python train.py --norm_place="pre" --positions="rope" --rope_fraction=0.5 --init_std_up=0.0646 --warmup_steps=160
MLP neurons of a small language model. Each row is named by its layer, matrix (down: output weights) and neuron, and shows model dimensions 16-143. Each number is 128 + 24 x the weight over its row's rms, rounded and kept within 0 to 255. Numbers have three digits each.
After each neuron's rows, "fires before" lists the tokens most often just after its 100 highest values on Wikipedia text that the model never trained on. A number after a token or word is its count.

L5.down944:130137124128107126129149142125141080196155168136115132130112160122149133071109110110106167085121101125145120123134115172147144132166116093110162110170110159108143193128148137152133126104105129092118110124133102162132120121123141166165093167124171115135163113146113113113098158135100111123122117138170121162105130129126092119155128116125105064132147128130134089137139140115155115141153
fires before: "-" 33, " Party" 6, "ing" 5, "er" 4, "s" 4

L4.down694:138143115140134083130190151150143109149121119109093137093119134153159136146137118114138115131159134124117098196121134150141120123163128154187136133100142110135145140120121111147120097094123113108121211116154046124113094142156126112137149154079114081140088140143115114110115134142143115127084111118147147144097125147137120105085096130116148084120126135137172114163102174100145102110109
fires before: "1" 18, "2" 15, "0" 15, "3" 9, "4" 8, "9" 6

L5.down4:101130097058137128140141113116111136115118118093165121139132108127095190148162103162109169123151084137103130154123116137165088095196171129113087126156166127158123127155086115121139127160138122121119129161153123095147121157125172122170112098104151089139140153081115104155123103120121084135136122132142106145115091124131136107147159146149104154105141141124115106081109130103105135108128
fires before: " |" 23, ":" 7, " |\n" 6, " z" 5, "als" 5, "ity" 5

L5.down446:118109115137165102119097073135113130148150112153165105160172101101139136144117125142125107117079127119117140119180111082138132133136144169122100142126152119131093130135154112105054163176097127117107106143179153174152146149124145121113141143137112095111154128134134149129115100107153118159111132101121123155114146109157144133109140135117145168137175156092135105157102085130118112137170
fires before: " " 55, " |" 4

L4.down109:102139113117117160085148140155160125159114096127145094117114158103142137150141128139159093175110161158117107127123174143143166187114140138151063110163113126128135137119116129135124113138108146128130151132101117144089072136130162120111062131099117122133160102105125170141112156095129134114159146158157136137102155125125153137110107120175147152097122149106110160113149109110135134106126
fires before: "-" 47, "C" 7, "ot" 5, "cted" 4, " " 4

L5.down214:127143149152129127123150154094157162157142120139107129121091127121109117142141105132094149129158104129122132150146153146143159131096133076103173108125179112129193150137146187122087120140142135153088102109130125136128150100125103125167113137082121094133118134147130070093102146134093145095101081113114157154070106124139155109086142069101102094084151111115096105136144126105141098133138
fires before: "," 41, "2" 10, " and" 4, " to" 4

L5.down46:161172075112121109093135142125135126094158109088109135102125131166110149105118202126158138103097099154131098126136095095165097105067143113108107112119123148113130125128107136115112097127118173133136136165169147091157111121156155157140136137139140143121124123126099178122196115131118163143131126150121114127123127132110109096111134161141141132129127088133172148125136105145110149135092
fires before: "8" 27, "9" 21, "-l" 5, "-" 5, "7" 4

L5.down184:124133179159104103056131139124137121113177164139135122154098081115131108107118137160110138138090097147088109185159130136119113152165121145121105166157124163131119119187135104120098164117122080125129107153179110126122163103106133114120140109109100115141098106109178132104143133148115096104174115090106145157127087112115175133109117140118082114112109147142145144151179140141113108100144
fires before: "2" 57, "1" 25, "ales" 4

L5.down87:151170109131144087144146148158103116072144123107088138133145105124109147164150112159134117153088096116126106124114118091142137137093175183119122097123100097142156083118153127142125104136183129145117171159100107116112092116155118125130134174161131135107139098146093118153118131155144128133134164118094142134110132114118104135093169145126092161176140126121109138124111111125063168151122
fires before: " |" 26, " (" 8, ":" 6, " " 5, "s" 5, " /" 5

L5.down2:120138096111083177158109176125137137134110113180127075127101163115162143145135122166086121099110147090143123118102151132133136141090119116105147126134142091116144150067092107150126099144169152137080157155129128143115119134118133154111133150141141105129138121165132112081178154155124126113158147109120147107142116150125110160132140150158109118122067139116145101117131095146092081145113
fires before: " |" 29, " (" 14, " |\n" 6, ";" 4, " was" 4

L5.down819:112146119097138082104099171115126129139132185164106164110107148124100129108153089155132166123165136102102118157103161136111108146136110070115150095127118114105133139176152105168101105067094078150144147179093146170085154121114116116147132147123173173156114133136144148121120155160143158123127098128139153131133114135089100133129110143123130106147118161115118111107123170132114139118102
fires before: "-" 39, "|" 5, " by" 4, "reen" 4, "i" 4

L5.down332:143107080157159111119127178142113102108122165108148103122136085112131156115123141108138139117103146184144116143156125104117146107135117156139141110120100138128100130178131124111146147097081173122171105145137116111098170120099114117127113135114124126146134116098104149151109143102132073127150156123137086143174151149165101129144114117136163099121103137163124139093125121159129134087175
fires before: " " 20, "9" 17, " |" 8, "7" 8, "4" 7, "5" 6

L4.down647:126102135111094110154139124115127153080101151100114185079185132138097116127161131125095135110085132139135165160144104169129092126136132103129144100153111111083117112117124122131153149138118127123134146140099118173082121136139133123117117161154137163131142143097135124133134113157092138203161125130101100129127148152126103102107110125145121148095170126139107149146104076152124166136085
fires before: " (" 17, " |" 15, " " 13, "^{" 7, ")\n" 7, ")\n\n" 4

L5.down754:100118114095133138143160087171120104102147142146105136117141119150133095158148072137107141158163130102130130148137151117118107107168142134145132148077099138112121114103124092124103139068143139114158132137128078154109123136089144105116138140153116124141112142157175115117124093117149188107144142100098109107171152148114124115150167106131136154122171110155161114123124132156100134112115
fires before: " " 20, " a" 15, " (" 11, "art" 4, " an" 4

L5.down898:135153160127150156105106155129136166179148104101098143138139150117126137162128128140095156088111141099074141115138134147149133117104118145128133120139160121153108117108148140143149108123097121134118141112105166065118085129119137096153134183113154150110105089135124086167153117150157073114099118122113118157144134065108143144141129127090143113124160121097141127103135142179136138151122
fires before: "," 35, "." 16, " and" 12, ".\n\n" 7

L5.down342:139078146159139093169155167089138105125116139135130078123133121137110142119108122130123092156099134145113117128128111103139154119113123132123169154152130143143133093110117146081156125131113087150090164108134127120132117107095116164126135077168116145109108111151120123135107133157207094150121161172114130136120161156103099127152096140111174168129130086107132137108096141134132141125089
fires before: " " 31, " the" 22, "5" 6, "4" 4

L5.down878:153136154170138129146079107116109126141144083137143106097107134136143122147091126120093129101128128147131128109129151121134127151095144126139092130158170157111106132152123147112087127115107115134081085069163158159149116111094154135130117133093183132149126145129125146091111126126150144099087139139131112128111169134162126115120121104139117151156125175104141112110120149148116129086088
fires before: " " 28, "," 22, " he" 4

L5.down480:175147131111110143155161149100179116142158163125119144129135148090107087106172119121054125118114139148115154125056113119126131130096101120152111158145124143156149159151139103137130127142145166131110090140145116135158111109128123123185118151105083120151140125111111115115085158145087157134153139119122115096115167114110146143105091129170161134111141108167155165087109080085123148113104
fires before: "==\n" 28, " ==\n" 12, " and" 7, " of" 4, " to" 4

L5.down744:101141100171118140110129148067133130166122120174155132096179132100145154149107120067134143130142130117115141111105108155132120097088136147134131152084147159101136151151137143128130153145094085104133121078130157147125142141126164137129100170129141128088164148098126093153069131120100137137137120113095143160139150207139140122086110119109176139138107148130126131150131113163129163145128
fires before: " " 43, " UTC" 8, "3" 7, "2" 5

L4.down342:141130091155103110154090133143084154127119120067117130151136106144173142094154091081151076104162101122116148124128120134122143147106126145120108081142111164104113150118117131129100134125114168152141121121138134126123087102091152088159131107122125149115108163130140170128147113126146146197113142113113157128065143128139123105086085141149164081113120146143140123149139189161124127114161
fires before: " " 49, " a" 5, "ers" 4

L4.down735:116129115112152141098123135114099106078106152089131137133121136116124134080123128130102113126106096115182113140187133181143083097127142097166121086141094174129141156142127133148130159110159080165098110113133132187122128141121147136140142122115112173129151139157099151146117141129114172144128147126156133141090116174142106111140163121127103090109119154129095124119151108156109167144125
fires before: " " 20, "1" 11, "0" 9, "6" 8, "2" 5, "7" 4

L5.down685:139141120114135138165118117166119127135091116116159114158162117197071135108130115130131094120110125152123135101147158127102134117157159128124112131132090164144122117124129133133156162140159155144108156102092087083147141108086128083088132114113122104124108114100101157161090134143150138131109110160127157121167130123118121144161098110084126106132137115122146119135133131138111096122176
fires before: " |" 31, "1" 13, "0" 6, "3" 6

L4.down895:081096124095155114114133197097122138134128111113105134146130124084124116150093170141141111135115109106117149104155135155118157119138155131167113105143139114115120105167151099075134125145150163144131065089148128142119162174132108119124116100113125122145111129144127118133068181134117140165141123141117161084135156133121092145155157172140112099112070114130144112139177123137133145142103
fires before: "," 13, " (" 12, "m" 9, "b" 8, "H" 6, "q" 5

L5.down733:154085149113157161127080114102084129133107112143160116112183128132123141119151097128146119138105112157130134109145093074146137153133119068132134120094141156101127125126118102166080120102126126118100150077117151108101125114124147159149078108139124112147110091120162116133162159174138094123121126117149144125104120134129094108140178064139121147189117125146107099098134134142101115131121
fires before: " " 24, "ia" 8, "s" 8, "es" 6, "," 4, "er" 4

L4.down724:151157122127141102116133127135135113101151127125110164086138087089164152115104098126077113132132125134141097166135129144136152128151119126149112106128122138135124172125150102122084124135093156097147108130122131155121167094134101145104153156140091099157134137145121117149094193132133164166112133117182151142109128090143096083147157119138136088090148153132166134160087087140116140103127
fires before: "0" 22, "1" 20, "2" 13, " |" 7

L4.down362:129133135126142130103153110093151151111164174125115150114088124089156162164118116088086100129157091103114121140146119127108107060175139119153132125136147160102130134115153135145146167103141088124122126152136137122147121120152131130106106128138147141112125084100068126168141121155135093136137126128112106111100124122109098134117129112184078121094116133146115114138155181126142115129119
fires before: " " 51, "1" 7, "4" 4

L4.down532:117114127133165112122124119164129101126130141137108084121137147154148133109124130132150196142111128119119080128110163133103119126099143156136080143147156109147121124159145153134134125137120108099139132093100125193154112090145126134111101129128139141123136180163082109130131151170163121139159149091156133144093131133135094134113108117159173105113146097118138140191150100136120126131107
fires before: "2" 45, "1" 26

L4.down398:118153150155113151140116110137132117146129139146088130141153135103128132113128092125139125107130109140050123112106086171143143135111128129157119160134110148144160102124139126145143128116141165091093125129118072114065138158128112160189122116156133076130146124134109158096102125154165084121090142168159121127165138139089140164130125162134129181177116113150149133126116165157139131153115
fires before: " " 40, ":" 6, "m" 6, " UTC" 5

L4.down395:153126128147190085105138109144076103096146139093189129118128108117125107118169108100120114155106129145154135161114102131170138096147140147130123100127091158137122123149116122140162178173164073173146131105118140147156128136108057138102103094135136131150133119127168140117150114139141113108128110128144124105127153139093098122142162129145096118128118121145129132153150172084094119116129
fires before: " " 33, "ales" 7, "lish" 6, "ian" 4

L5.down539:130180090161138144132145170088148112171127144156123113115141122100150127136156129130132125139161143117169078090121106158135124083157162108171124168074126148095167108143129147133094150114118119116119146109125093151115107119124131132143134219115131147089135115098123111154099135125134128117098096118105134151134155170174131142125097088159184166124108124113148112092115071146133137120137
fires before: " " 46, " UTC" 5, "0" 4

L4.down63:087125141122149134103164134116144161109075141109118188151164164083117155153114146114089099138137128114131152105168094082157104129139101122118116125128143109165135082135133148113130163149162112110126111114109150132125140161147083168098121123130114107146131096143150117146141103130148106180123142134135140139117131140123121136127168147120090111157074121126109114138108149136118188169144
fires before: "0" 38, "5" 6, "–" 6, "," 4, " " 4

L5.down127:150110123121126122151126104138133158124125135171121143173145119133121054135091105114125122133149135112114129141097132124166130160113166105194156151122127122117156136095117170170135101130131136102088183128126155121118102113113137144156156090102156069153110105090139126107089157134156151110118105151151138130118142148139148134205099130135138153130110141110116091105120112124096131122100
fires before: " |" 27, ";" 18, " (" 10, ")" 9, "1" 5

L5.down75:122140122139147140115140150136150105097118182116152140118132087101094163145142111157125132133104144102156147144165167146121139113130122151156132116116098099109156102081106107132099124155142163126152134144179139165091105141113110103124097086137107145089125137136134102133156116175119150151118130146141098087106105099098169128128121133142116200131094128129169142106163092168139091112074
fires before: " " 35, " /" 10, ":" 8, "lev" 5, " as" 4, "aced" 4

L4.down416:134152136122145103122145161094109136129137125104126123137111132146121180142144121064116106093148127149077111158134182150136120120178143146133139105098150145101095120186089124125155098101118145113122156149138116077124103188160130144162080127150097130134149161137103180143133164101141152134124138114137106097125145105110123107138130150108117169141106141113091091104130095113159117116118
fires before: "-" 43, "q" 7

L5.down592:096145143119148103106154150105079103103160142147137135172122104152127117101132091128158142095106135089135128129117088144140112104144138118097095126088107133173158119137143093127175136143203078094106121151126156116118136135181151092162100168134161109108074118133122126173098131121115144138123170126125155155137102151145151132138140103110125148142110137111072119126104147119152164137117
fires before: " |" 27, ":" 11, " /" 11, " " 9, " z" 5

L4.down680:098117097127127132140123129125125178125118139090158151105111114132103140127089096133103083102124137129102129158106127123104128108162176090129076130162086117139092179118113137119142151163153096115123113111140150080134127123121136139120125095088130115124070132091150159149173152127128159170110111119148107176119142138140129142114132093158116137120124154159139138146133128154106132175131
fires before: " " 56

L5.down497:148172125112131121103131102117136097108139156191117139070130118120121115111122128132145133122142141098090133089114166144163138128110170147133146072172140138136164161129115178120128114116115164125141110120090131164103142097108134152129111097125112117141113155127118167120126133105163130130125114125125123098063182095153106115133114127142106098126128109180174098108139159130165129137143
fires before: " " 50, "y" 8, "ult" 6

L4.down368:168111116133099104163138137106139090083151147104095075163118157126130123142116116115114077137112140119129122090147149161091157127139127144145131117142105129148088119154120120154152087127123104188151186124162157146135116101144123103109124081124096113144157152148114134132168133106148111117126139156167077143075120164145096138185124130138109172113171091134139105134120139166116130116106
fires before: " " 39, "4" 6, "ina" 5, "ron" 5